config.toml
d_model = 256
vocab_size = 1551
norm = "rmsnorm"
norm_place = "pre"
norm_eps = 1e-05
tie_embeddings = true
parallel_block = false
lr_head = 0.00681
warmup_steps = 379
schedule = "cos"
final_lr_fraction = 0.1
MLP neurons of a small language model. Each row is named by its layer, matrix (gate and up: input weights) and neuron, and shows model dimensions 128-255. Each number is 500 + 50 x the weight over its row's rms, rounded and kept within 0 to 999. Numbers have three digits each. A neuron's up and down rows have the sign that makes its largest values positive.
A block is one neuron, or neurons of one layer that tend to fire together. After each block is what it responds to, as a language model described it from the Wikipedia text at the highest values.

L11.gate602:524481515456522452496564515495495453461582499467434497559491481520560534528527475489513505544579414506445389439422464473519482376450388593619503553520450509451551479456422511454480520494532452497465500511536503437482499616438481552583505544490487572531483530566426510416543505501520453529459493432436428577509511507521521517546483516524515514454498524511565428570523561419532417499514
L11.up602:502496491487528429477495480438481517501459450492501507515383568448424545510515489440497522486512388500524521487483528440570508451518497569526562464525450432518599461414477468467434543521550456502523474516558385430492450576415473481510568472480447580505561419549470534481542384468551530577538362497449556486520502570424504469565406479435546445558551548543538519482618468466523434482503
L11.gate746:428498539418551454457587465400541450496467444518363556504457509538423431503541584535457473494462398507577509443501488517504560487484423440542424530576530566556576590466544487575531458551543539503537517483548428471537470534530501490482475519447483527457503474507513445514494470550385580500472497483481488369414561472443476433519459490439502532484537475463473428578576530460489500472455
L11.up746:500456654501542482466526452531552551487533503505551518513413540507514436469409566487499511563460460458459455496451410487484461483570523457466496467478487581510501521511461423540402472449537486502473559519466479429455457500519454452542516460559492454475514500596540520547472425506449521617539472497448518448520598543634564602523483475489493530516487532496523470514583491632565476517557
L11.gate988:531475539451593480512509531547502505506525419559384529510487536519494521484458472513529444549538455515576555430534458528485531461466538471454428454490475414470500456349459552479464503549484530453455466488496525453534587505578506480561510517526487452505511568519490494508506458419511465531446470503524455508530558526471434499564507531422514572398543412465489441491437482401562570499443
L11.up988:553500526449488453561507490506503561647591619474500525419576514506507461401513442420481483452489477478515533531547493503481468549500495466530528454493406519446493490522479496465432553505468480451542468493437475557526496497491427474488525490492413468425485493443483496396494398400408427505522524521470456485486581453489582443437464526504500434466525448535559486476487431526509567450597
L11.gate1213:592491551459542507505433514518568444469523494523512509498448434478502483477491572480553578481412490543526478407559492434561597560493497550439575452467535487451461477550439535504542451518469512418428454460474538517510544576495556407519466528366500495503503516562475401491534466520478496483531581450550506453451490540533450515613464507428416470483413460511490480494512498427457527491517
L11.up1213:515490551419515427492448493450404502504559503535480524536476524451505513573431507483461502518474489491554504398488431439506506416472507475497460460577505573468456445532492489492452402547519513373478481401441463482502486498447565545549465557428506535439438529552541459481511392476438582617469547419566493431512569487496499544561478470584474507552392560553540497525569592498412479528538
Responds to: Proper-noun word endings. Final subword pieces completing place names, years and fixed terms, e.g. Doh-a, Californ-ia, Mad-rid, United States, 1990s, closing year parentheses.

L7.gate346:554549486525490483492562556495572529537538493536505494499441452488415438576525495508538460483461388488448531417464548420491518519449434511506504521540613465493484538612537511527522397558491545541541579492499469475446464587532468454587477544464490460550430582542388508472383394501599563587488452491484501406545576501514441495415511515448486494488525425390483579536522440490582520526517
L7.up346:528523448468549492436438458451516495450494444452533521484552568545475416458445502488501504625404467499528503549477369439505587508498497518444514485450491507464540466495504443560441515495509564522475517469527474500490497559508525515482601531437458454487467482536475534481513469553565494573542511526392426484453509516530504485482469441484443606470413582606506505583520444481403501423464
L7.gate374:504472543438495402498446553457558448556580524525507513565565514534489445412549575475446503525531438540481590448460589517491566486522397464511522428529498472433579532486519526456428419551459518495522572561535535440547480526557533498498434462330545539585439590530461505472493451477578547470546522512519523433492503433456442522516480436440479631455545422441447481533512522438531550485481
L7.up374:538482542471531523480489460537530445484410543479495454551459545392456491510551460493514530578433533471547476483492462474436552470517419435539578484437552570389476555500471483588577446613518525442536546544495451472563492532532545531525545490459515488420372445580519419475501483476583490575525517493394461440473470401514497453470433466462566456461517501515424541561545559515484544517467
L7.gate637:487518535392424487492547487434558442544504459560572505450561455562495543487513545551518420570525434602506514427484573488595534503496564412542485511544517441523474479421588562504464585660444596577523561496524532474446408604494515518476419503464533495488534516560561489469556543463577516538518566428458540495517497415533482591538487475477550502416554491496537493485571469593608494471461
L7.up637:491469541530452475572493451387577510610532487501473497488534506456471501533383521463552508548516566538457457454482539485421449499463426448518460498564459470540563538526454475405562513551521471526475597442471566445585484458410503589546396533428465491448526528558464497519414444559444514538564554405455526506536463448547489488455486428455485521460463465477573437512499405459505622521540
L7.gate761:490439574534581512460462514463597464493575510474416462474477418512492494481455469480492462505522549613444526459512527534406514543513452471398473471527516549529557563485427532442479410579397470459547586519513477445494507509512594571571416425484526448509503583529614483466514509615424559463556564464455566484490516453526518587487475476523530516490534466517539548547533503510535566514546
L7.up761:530490479505381470427399437502600571464548494475471483451487580496526455568525495511503456531487405481499495549517607464460543497492468503475518392546617500470518531444568508463549456566433502466470484523460576415547542459483585497463519497515475482564485593608492496409467472515455607608504559452558568445491396396529475526537365547453530528435526488521494518432529634422580520539502
L7.gate884:531555454481552495428458442501528471467488547593465477539582491502538499506476503505527406491595409548518543534576539506542413551500326524370493481527509491503488563461521515463472520440454434499557479490519582565563571547559485537520534471473562441517481479544482544494395413379523600529544483413452548466562471469549548428538458526519474528466469513442457514508447559468518508576508
L7.up884:536403465426521518535456489567551545453559581430510451468536553554519576587413543491571573469514510536534604424496488496404526507507480541482350533465566499495481468571482512454497458542500471527548542541525428403609405499579419482532538468469564546468509526549457595358516444500480446428511427452492421483408488457502525547495433505512490510495450472381558512491547505505520426508450
L7.gate1036:455414573497527519455474453413532462535504411578455505462498410523456553538407518425523562527509531632408447464587522477492541549462628516531531497594546467454549542434472455549519492573507528505469590522438547494523486515498507505435502470442533495562479481477551501532458531456517583462538636449515507433448533540504455507545504462553528457490463472488424506499551567417504517407504
L7.up1036:445538549485511465436505526543622500512479477486475636456485519507503458441487536484596527495495453486497506475559470525474447503504541518542562484539531542445487537467533513442533556505512527411495405545446518460433470541465508533628496488510497541480362417515508442478543486597481511622448474516436425442535533510469518404612594462560412489530533481439483472482501543535512485530523
L7.gate1037:676629498430558616447476428533542432467509448538504508479524460457545410572415501488404501562615491499545431579463411425463494538500549510442528519529544508450511487595504518458522419575540466511556515460481547456514496497548543511468503487477459577515480488510582495469458519383550519399529522523502430550477585517538439504493553532482512424481477497577592432596557407489464568501477
L7.up1037:477465575574394537479362501447497552537525603504500449515537513549514385440485521434527417472508478460553568493425523458527519444535485432522479455600569477491515562470479425471518496530441458477514450479581435517522465502511544466564475442503525589427588621586576452503500494494441559510592481430492452570487432455509475487448490479520543425473468504490494449421555471507527537485401
L7.gate1326:482381526553601466522556490485604397535521388562539544498539459440437465562514436422478463554425475460504402454553473416476487572404508490476532473517503568485461521489510504506509500543497445420474450551583612474560490561540545476480557451450538455373387503482495610434480490550469494396489465467499559478561516427542486508405351496498509532512535448541554516515604419521523507581553
L7.up1326:436573484467465457469459435500522477449595429417582399521447425463597468515470479550422515442515473507517416434460549543532568537476511481527513511442486495442425572492485508490585520593506405526511421537478523495470470515518447514525473553480501531566507520503567474453556525530475544449481513554505599492553552418560571469464531456429491541383442460396583396518576464542532569545473
Responds to: Country name endings. Final word piece completing a country or region name, often after a city in locations or sports results, such as Turk-ey, Denm-ark, Sloven-ia.

L11.gate310:470515433457424437498483592556477547474566545478484455447499490512535547480550514496552540490422489588531501535471430487524473513520553457473476476406556416585484549497503545471501463486408469570532513491426497521499472494475482486533491583393552473663525473453488445393383434432519485551546600540479533580483416492567502534445593440520477501509457510472537507596534497484538512463537
L11.up310:489580463493471456461486454549437370543484552452505525527590530591439481531514533541500506530493408508539474563566509517539495402460484451498455449463487500511481505592532554529563533521491513513443530538516532527553457486503476494370441449485493528519511395587573577483551417519424494448488544500524573499479498509545468517451540495563515437498459537436442527504529371573489569583553
L11.gate444:568515474592472431530462539471347468463445506510478495443538491498557434473519480413468477531460487409499401584491533458550429485457415482498589344517499385434446495473434487535523493407465393481485537522583443559513506483524488545471507477505587512449591528501605458484501425570547509570520422582518446471531413527554459517511514506456603518469526527399436522423505498573499491501419
L11.up444:499628570537410495512464460462496459565483573540483505413506506455553507473462520515554491466456465501542475592460490524413554416454497458493387468569488376471615492508609514404504510571597445577541543525566546516566484562501573469475441447523469522500488589501570436516504523601490596391569423447450573563502476438527523517542515587489539506440505551451439577551522485527539509502497
L11.gate734:626490471500446476475483478415469459598453434479494451515518524491494473419449505413523496481520502537502488533539496485454409561439474550468534506515591545467494582492508491501517522536519489527586534472417464499501553477596474524427415510509549458484562532472603594515480444530504506453544441424572540521495483488572468619477478462577509581595454493557600518419423501558529510577497
L11.up734:581523502453628440530427475445462539425459532420528490504522550416411467512516525436448427450510436501563527574451493565454425408451458560470525521526467548415499480402579491576497532505484439511559544548540422525451596489498476538530527439494454514494497533494454480541425465544523524500494561556509446513482521509508521390583516443537511490494504504543528546516501425453468382509540
L11.gate874:543462500578585526515526475527536496536537501463515495533447532424499599433514449466519516553483537592489409572506469538420430462521562541439476513494538436505456533528429548462472549489515465457489519532443480574476519507413465589493446466467474429521539528460497508453507422464494488500460511523514641463489562565486465547394430575488563480583423478530550469411536525466486542533530
L11.up874:533529526499479477482485471504433465535454543482466443538569509431564514398470558546481453445502574546492504495455460475622478546393510514518482410580578495445456552442527514462552577489481464513431426545447474436539557522449544463442459571453477475426535526383515494568505506584499517448536576462526552418498535569384495503596435529558525529546483496320478487498513508487569441519508
Responds to: Mid-word stem fragments. Word pieces in the middle of a word that expect a suffix (bi-olog-ical, ice hock-ey, Car-son), plus "football" after Gaelic or All-American.

L8.gate697:516471556468551494615531618541427505582551581468410522429503570513507543481530403429562491541462481473550596517585499380493464506548539421517591413495560399503431499514477516471450432532500454513476520457485449542553516516493506497574523537541386523484536388570516557500521510494416534505533504457440530545503424424462523470532536563426495452454473424623568519579482535576556485504465
L8.up697:487544526550376582489466458460564546402495567434449486451449493480529489471461531535560577485467519557477485437542447508475523463419533475523505480531515490612502486557491469500619529564521447534446412517486464402607478548440539440483521535534545487552462479505528500578484493630462500425488499480462510458514553455491563581464467531517465586426452491438614524515531555567495460488463
L8.gate831:454477457417512527441563545498546504571516560561430561439494442460487375545464401502525472447539569478474497508511445511485510447544491502464511561529535545494535579487495626487449447502474453493577535619557432567478508503528586599477578538536527459525422465563462470504382518573456462484467548481499353495513501513532501520403510474424502459493510470621475580488532494575499477534468
L8.up831:519483481421499550502548474469493419487485494469524421462481460540424488546551504494580486509482490490521579493551519477458446464484455452496373504445527514451472501565546539498408450463515487518501545464382512477423517442471559485507459537445521519494534474567409492533529527531472528442462540518489522585515493519480450476458515578471434530458537498492444559490532335494424424543522
Responds to: Mid-word subword fragments. Middle subword pieces inside longer words split into several tokens, such as the u in distinguish, stru in construction, ru in destruction.

L8.gate154:451467468481459558489506491517597553505447500508572430488514493482455452500511512667556486559452570504549590603537492448594467484524452478529581577551502541573466548442423546526503485399509411537502498502458480588553515457518525504483509509521496471663440582451405512541446503478444523538539607531525531477494464565516462545525512550513552522541516455454508406485476512477533463439582
L8.up154:597469500472618502537565452455495579518502474681435514604503423526579467468507444516523476474549425463568502471574492494585490466485453518564575518505474389556622441565551483532394468595490544497617471507491461482504471484460548499577572559448474473457520583430511457422458517537498522522486526506447478528523529547494569404450459552536595404438455537494525560502539525515529540426580
L8.gate776:512511568440596427491504457489545506481453503497525547535510504511466443486494515562515439470507482499453501504467465517560523491510465492468528513538547401531519541451467494543522447473562516457449464485528478590508408531502509495538532577546433525523510449428426534398538586544506541557507570557519425451551511550528448629458541462519484529510409414512395475571504492553512540402570
L8.up776:523542493528504483481417459520520563588521460460520523474547482363526551442474483418482462504604499489560505618476494502503457457501532446550582540545485570549583503528539445531535523567478494483484486455499424503432474552395538464362490477557491443353477570455506506396495420557503456558448436432535454471505533562523475479391563577520576447490526508511414514523576531571526514544565
Responds to: Ambiguous word-start fragments. Short pieces like for and of that could begin a longer word (foreign, forward, often, performance) or stand alone, plus mid-word fragments (ri in prior).

L8.gate609:515549542526508412499478530486468468430516494534430501419497531525475471516478544540536566548472570497557515418635512531442504473479415566446447497537585437487464528616520462495556494534476537496450552446494444466484555504546480508578536501417545523639446484573468474468504505430506504524536482529444411523587534577510376476489550456477469573428596520475453479484468460407506520485462
L8.up609:604461527402444463484546530501553488495521479441418518537499493382466511405546524488428492499491485494443511557520465530498562422477548476523480550580554564517582564495525458420489479610571557532494575574457503481483430567549505422521484525411543433410465506532460526408493471556567513423549469508530491432597497474435486523523504539434524462517493474523377470511487497570519465437459
L8.gate1288:521403602445505435478451485474519471517478434487430437474521478450457523504499421535578520581489505450576480485528482500532512531519483505423540555545494481554500520606572397551528474501401581480479552575525529468570507504456538500481473503524577528450433501556529497496499532549531519540515526407453597476519579537502496541459580425436468593484570436492483412423528442491437494509433
L8.up1288:524497533508491467454553518529592480457503495532422478585577443510519463496509568442498563533486446470502481478498477518499543534538528427516504483494533433417504569501539483492488536444526594452556555452590488477478468478501461526471492510485511479601568551485393498454540539452498490410524593581394556554623513445434394516522450562459513510503518506445456438547612620506458576592483
Responds to: Place-name word completions. Final subword piece that completes a split place name, such as Louis, Qatar, Bihar, Syria, or State in Arizona State, plus polit(ician) and le(ague).

L7.gate75:422551472430441464420420510402635490499560566469501400539476564454540539529532476448530506482489480637523539554522482486527489463564486577459557499451529443475486557460409458514519524490407470441531494470587591530479526484582557514528527489488439540552537453628563505403451426540582530543514411531503501531450470472548512494509496605432432426487558453550509393529520490536541524492513
L7.up75:396468463497427528425431543423605479432409477511442498582492437515433565503461548542474516551619544514499506483472437511480418539581484525553532546476477535555475524499525525568624461491550442387541577533438405455548583397531491598467594554479515430466597599538531464463468471510517516450436576535419426597490510510382505483489504499581455541544441473515491425505513502455523525500513
L7.gate226:504499473427516483548506431483569572579483505539463500520510406543525498528489561442503567499497488490468468490498451547510475548491467527464505492432499435561598500536574519467501382527617508417518536462508486462473397516572439439495568506557456590483500571506519528490496418536498525539436508544385577561523505496509531553440467470465453458438516446554536471489483522552480444505485
L7.up226:466512446517655510441528505620594537546558474549546507569489553466498477532428432514535484425507523429444416351426471520495428493478504492599506527490484618445534614421502475602389576524500510528418468432483485408519569407496456462492413533552497504481486455564581488471497480506546502524459505446491513393482620527563483545476491534540530521449532516531478446472473620537393533476542
L7.gate286:451387478389440531528493422503523502504421449511422425505515598527560531575475477511475538477487496508522574483517441504474604510456547410576465522493531482545536448473454530429486429535500484365507597422521569547481541467567536492459544546488416544631524468521529604491468505498489552513534470442458453596595531476540536546507355541422425502571502436466540513487474428461563551566526
L7.up286:401478554471484606612557525445490527527474479390402496493528494582512491451478470556576493565494455502441440464495444439497453555506468496450504558421418437532442530406543521614577488524424554504445471570444490509457597478627468428507544507545545494534475417565568471575498486416520576589463526539500522458467472523472438533466468465546437544472498471578489468443491553491479472545471
L7.gate353:554431612463549457523550456503563532445482483421496440482471451431517513469454552481541520502544517459491502486387430470523545456459438428497523488541492475579594435521397585486399407534459603507507507481548484515465539467494511597444499532358521547557470488529473459575538510464495513504516487352524515455508492458529467488452524487418494499414528449471460408508525517530491431520449
L7.up353:472404411490550391573473503565587415474524464563478485549529438552521532496438452453507472452550486525479538454477552446490522587525439545562456510493395442488485521407492587594486510476538481532543481480559468524455485586539521555396591560543506448535538514493494527489563426503504504442493541528463431578530565537434515493560512590502573547426496495587510510455495496548495548529492
L7.gate688:446391573463458484531499463464546577477424486529386505459522402549517494561520552457515522377548464339501463537500475539463511541454508498587565570581562525506415575426530567415479476452457461493492536478469474550482493568549435498459504456470441505558441564499541580483504382472557481565475539539578570507455469465418449549544402576523565458481578442469465511561447537443496509386496
L7.up688:461541424545493508487624531467455533540508531434551517493542459467489579507542460441455468492414373510450465482549460439482531427453475498539521545474487463502493590489454366406456453372542537535485568588471481529430550555468457476517474521534496481573549577512477511440556482516462405475549392563415481495550571545524525513545495538519598550608485534481521484492462501517477446585528
L7.gate749:561513436468474443477567490486569439514523555410477539471520588606663422454365523487527573470518518516495399525574505643459501412501453507512479546510426501466481487364466552445516526489501425481556543589432470554477578460498507497656538503508560536597492449489442518511503467519524553516531503519431540531491469512507529522458480442479523509482531435456469474449516551432503444473386
L7.up749:543493503494540567470451551437505523472499585411527524472528500512452505539522500560548439569590467542534486537467468540462517527414475560520577484483501487536572591461496533421460547416584466395481451454479530539486369436535534512534457580486533509531473452542497640581545548505442446472477534490459597486456505539554541520553436515438567505549484457500436487536569499567488458531452
L7.gate1060:497447487505527528529441560556568519496521485475518473457607500435565442590497466473573548529438472492460499481530420541499518503505490521475499624481496514496438532415544540466537476446415545482568579473523536503434514489512525580433530570507593479584572542540520535469442470443437548603541517451444458535471499460449451531535354495444495527484562417542526407441462447395562512510445
L7.up1060:432416414356458465516545576516529469435573485445504502565533523482498457533498432499479410519500575521565555482468544549485478461521516511508447529529488476448519473417459466554543496540503457388430468516492607508571476457466536429497482543463481448572560489513602485542561481500489525444446537453495576535554433521521388478419402492534500469458460440486447457516555569577508537618411
L7.gate1293:481475463515526475493470559517490481563549477444514481571599477579459445525495530561522483531477559511511536477537486515491435501543486606493432501493499463538529597444523656541536425476536479422454605502483550509549501524422500416546533533445472532497499509520639534607542527529461530432510505530487552525510537476597473514527490513471466522568484433596513475548497626489488511428462
L7.up1293:489428474563482594450432534416602510506515516510482564487526347470472454543413560498526466557467529571403485555537390504506509513485452528468473487571518555484485461416571496464483488481524464563519489597425453556582495507487596453493491459503457414578400584544507547471570471515454510577525503568469493491393585552547443487476421486531452439513524515520549467500538479486511477458471
Responds to: Mid-word fragments. Short inner pieces of ordinary words split into several tokens, predicting the ending, e.g. Can-ad-ian, grad-u-ate, Plat-in-um, Cal-if-ornia.

L7.gate7:574530513479599444558468487486531429580439497406513520476412408636477457484485437524462505515534548435584505439455430489496440478491594510499551500463543524537483487535524477436418506520425461485513642577538517491449463515555465542455481469540471476555552583497392479418348490506538621536524453481456565518555483472579466516508516444457479506501519425428602562480465540466535565464544
L7.up7:495504388563556491492507530513509552435548455478443528452530438481529435439529448486479554491553470447447526521436464523503488570536475447504562504530531488493480471518512586387474454501520443429512454568498559455496513423569528509419423501532484482568537498543402522512414535557436555515488483434528426570594448549532526522503552511365478451646496479485603564463535572455469498468442
L7.gate27:535545453478485517410529470460581556509518506558444462453494477497469409449554526477478448619549419587518463558409512497554485504453512475500418558462469553394476518412514554531522499458515454523533582546468519509541529529472518580524478484451474517576453509562383429591591459461508512525525454513458561493541487545439444548506518460440526480480466459422542564495540558566484463451477
L7.up27:497515457499455544522533491488454503432489448499480559543369508487589530520532523446433502547485502515448491462506537439576533459487481517446500428596506423609573395405536464552486493450540480532540457495450491455491502517522526530403596528534536526559502525523499522400508431463444448500491486491553523569422560502523511518554481447555474482474472501503544460517504466377509534465478
L7.gate66:493424444523581492602499529513496469428577514459429481479587494550527529450455530504527529532467562554373462338440601471544569545450516474500398524538424536489532419473486551444461470437507534517492484507473389598477433542531569535576480477487531517497386467486481551505456558479511532526451513456496424470553509518645388498518483442589444449455479506507568544464416508492585528584492
L7.up66:567479477505502526501451479440490519493512486458445490393409501568486475467517425553597493430582616534477473530610491542475520570486553503493539506523463504538545503436573508507445553456500429623479576532414455652439400472501471574489602571452449518494583497490433435423461457512532541457517471557450566456552432458540451525526489508537425587536473447465467557570408433514523591549499
L7.gate337:548479510480497558492480498428456567523579409530472465445402501419499470466469484409476526528500569558521461523500439468499504429516527481355550383441571489596452473503415556494455499438466456496589518511563545411545482508503379490553439535452568555469444475496417463504456456568474573582460389544420481470475552570588453577465479560523397503529413471488566486516488481570461478539486
L7.up337:521444480448524483491465481515510482538419527452429498402513474451474545453501471483536463500553476520554515442602495507596358485470496371581488441420529498574505482434436581522443485521478522357572534477426419503554533600463460516502505485598491482464475544502611515464447506449489520521409567576481498535383532462492555487567443503571511458479605441503469481536498537568521406492457
L7.gate412:546526486450487501580440486450541536438491355570516453466553540448522498433540474567492512494556524559505486416537559517497520444526584441503470540416418479550503543449484549501491430412413538490568513539483479481549432513565530526440486520440505603506443580481475450445517430583424532498553511548441455466610531540510493562513588404455455591457397430512391509479459535537509565465540
L7.up412:502460520506528528523450490493454531467448476572491536479514568422469435464439427439504460413483581541531480424487391549557529534430459453569512454527499510612540500481501567474569437552509462512593473565499435497484473606541537466482533453585534512444405432519517531561393430547499464462505471427508509469542522492555476500508551448432535503533472516500571631373534495627510449522591
L7.gate419:552560437488562542507504488542427449515528391544479428476568478480575444466556539541525593460417571472575486456597429513536441466513507475513578552545463430501544426558487461517480498605565513508523483505525485400513466601477543545631500502439506490494566477494472437433465446469547534508525570514588533538524494539455515450533495425469499537495554427448588441552394476542581423486455
L7.up419:482537423463473555534508411452493499515557479558454522526551523513594405525573559505496573514502427492478432509502464544531532441585435533543461477524483482515534489499479544508480527514495491465535508639509489508473545501458538505478480503524517528574536519486569457492532512455560557398469604454528506547503464482431565452517420415506493474543591549535560492413481450473601439463469
L7.gate585:553492424557514535448607458514469367476578439464494599498513485497473460521496473559468475450435567506452517461485506549560476468541475465465554526436521431507573567581509475436514507521507506516599561499616529554426507601560522564542533430568495536523515504424412385516618444477519559352535620533487546451565538506443475516597491489491506504517449434567504458481552517523567473520477
L7.up585:420567441585462425506487542498472498512480528564480441444545545463545514452513520596435485447428483464556480498485462486597461433447576589506418516467517528537555514447407533554527468540475500561447477533474454445540437589531495550506460439495366575542556537432523487517532485442520425404476559508471468454532541460480542406554448503564474552483510479525442497452569547467442496463464
L7.gate697:590509475469483521517460534466489446465542463543444462494500481509435487483524429562538528524535485488481449526535508558507555550558451548501483526465499468529496547611408535472578479520509479540611655509515554565486572509468524510526499494567518503513552476593495593498446499426544502398505526565460452499459505546502491457357450555451412499523332439504495566630463596546492513503555
L7.up697:465457513543559554445557493518507509525417511455465468445483470444581448431501443500382551423485510620490424549471427439414415608495458494556563499477523565531539456438539530397485427473541470561516494542449526470531439599578508507502595558423554587442515450539504539491451488555499529512452439514455495549561427469480508528510520455432522415486393468481543522533469525500427405462435
Responds to: Mid-word subword fragments. Word-internal fragments of split common words, right after the first piece, such as pro-ble-m, e-y-e, bi-olog-ical, pro-t-est.

L11.gate76:455451494552548461463509422484418510573452517557589448463424488444558532480597565531516419501510521544488494486573485552544434426462518607517459477581514574595465565471555437473510562455538535536417505564462532473459514529489482490519527414520428464577599552499551445493521500518520460581564461537568387484455576482552424503508425475547497432446453488524557452489476582443479450485581
L11.up76:612579557490526436473552484530516427591497414522463523530532408589509465493561604483567492485417589566537581458478495546448529476560431535430538542544490479521548498381539539536521464404460454490598491491462504491539507462489484502461569522493478552497558510464481581408447499546551596466411565520449499513444538555465494517532483568384562424439421467552525533538503498455438468479532
L11.gate910:506503564556487494444536555451519525575385431533493595425473547460509444486458542556438425533534504513482473455423497504573584502470418498421523578505506550473589568511505555452597495392442460409534597419490507490536511569546485585573458511433465462467566459438469577527451474508571490445528528486462482503574480585507388598541480457485474518515490492551513562520517541463505518420540
L11.up910:504531574515549537470476466548457479468512517544521594493535488480506554561443435481540459456572518471530515393525517633545504474550533536405464381473522493548537494452584409479489551537487487525583531407603420487554501518569488446460491439583455464530409504511453479557549432507502481474497455598454439505550410519508383504483450487436447527496494554462461539508514469465570467455638
L11.gate913:492513504477477480547475512547527470479560477454496576460514456504553372572520562515567473457446491454430432435544530574547417479498414605586497533425482568528476451446491521427549525422595487465621561482447477583489582486514467526495571527493398460455552570484513516425472423500526589488515489506434551570528554533467428513521446540468537463518569459542529500464497678444465602545512
L11.up913:504431450429459524493518505514592548391474457439469425605438548516429455498511445521479451561514655480445417465528435489585519485552483504469494516497574616578491637556502443481489488603454460460450428522538560541481591494562533456468501414520407461524515598443645537441416484541526430443498605489397562494509580511495434471495468436508573483506437550438507459421611464536451453440448
L11.gate1143:479484502507519433524472462498558535573645419601483413520510524654473474497459587535517481503450534511394553440571522521520466458532464591540524428555473540520575440469516494419496464495479406504468564485490441411541483497466565453550536459433371441457551533456493451456544509535577557527456531398533498539517505535485389448529567491537476449533509488520511467509527500566463511578524
L11.up1143:446526466499487473565512520506462482493488562536487482484510570532500528547514520542497452471465536549549551550445501624540520471502545602539546570516523463491507456484481525528441501529459486457387522547510569510501499501616451548554486552526451527515460573478575575537538491477538512437586485495519515445549522531488428486521614408592506547546528468564492509473627558555483393443479
Responds to: Mid-word split fragments. Middle sub-word pieces of common words split into three or more tokens, especially "et" in together, plus if in California, lev in television, os in philosophy.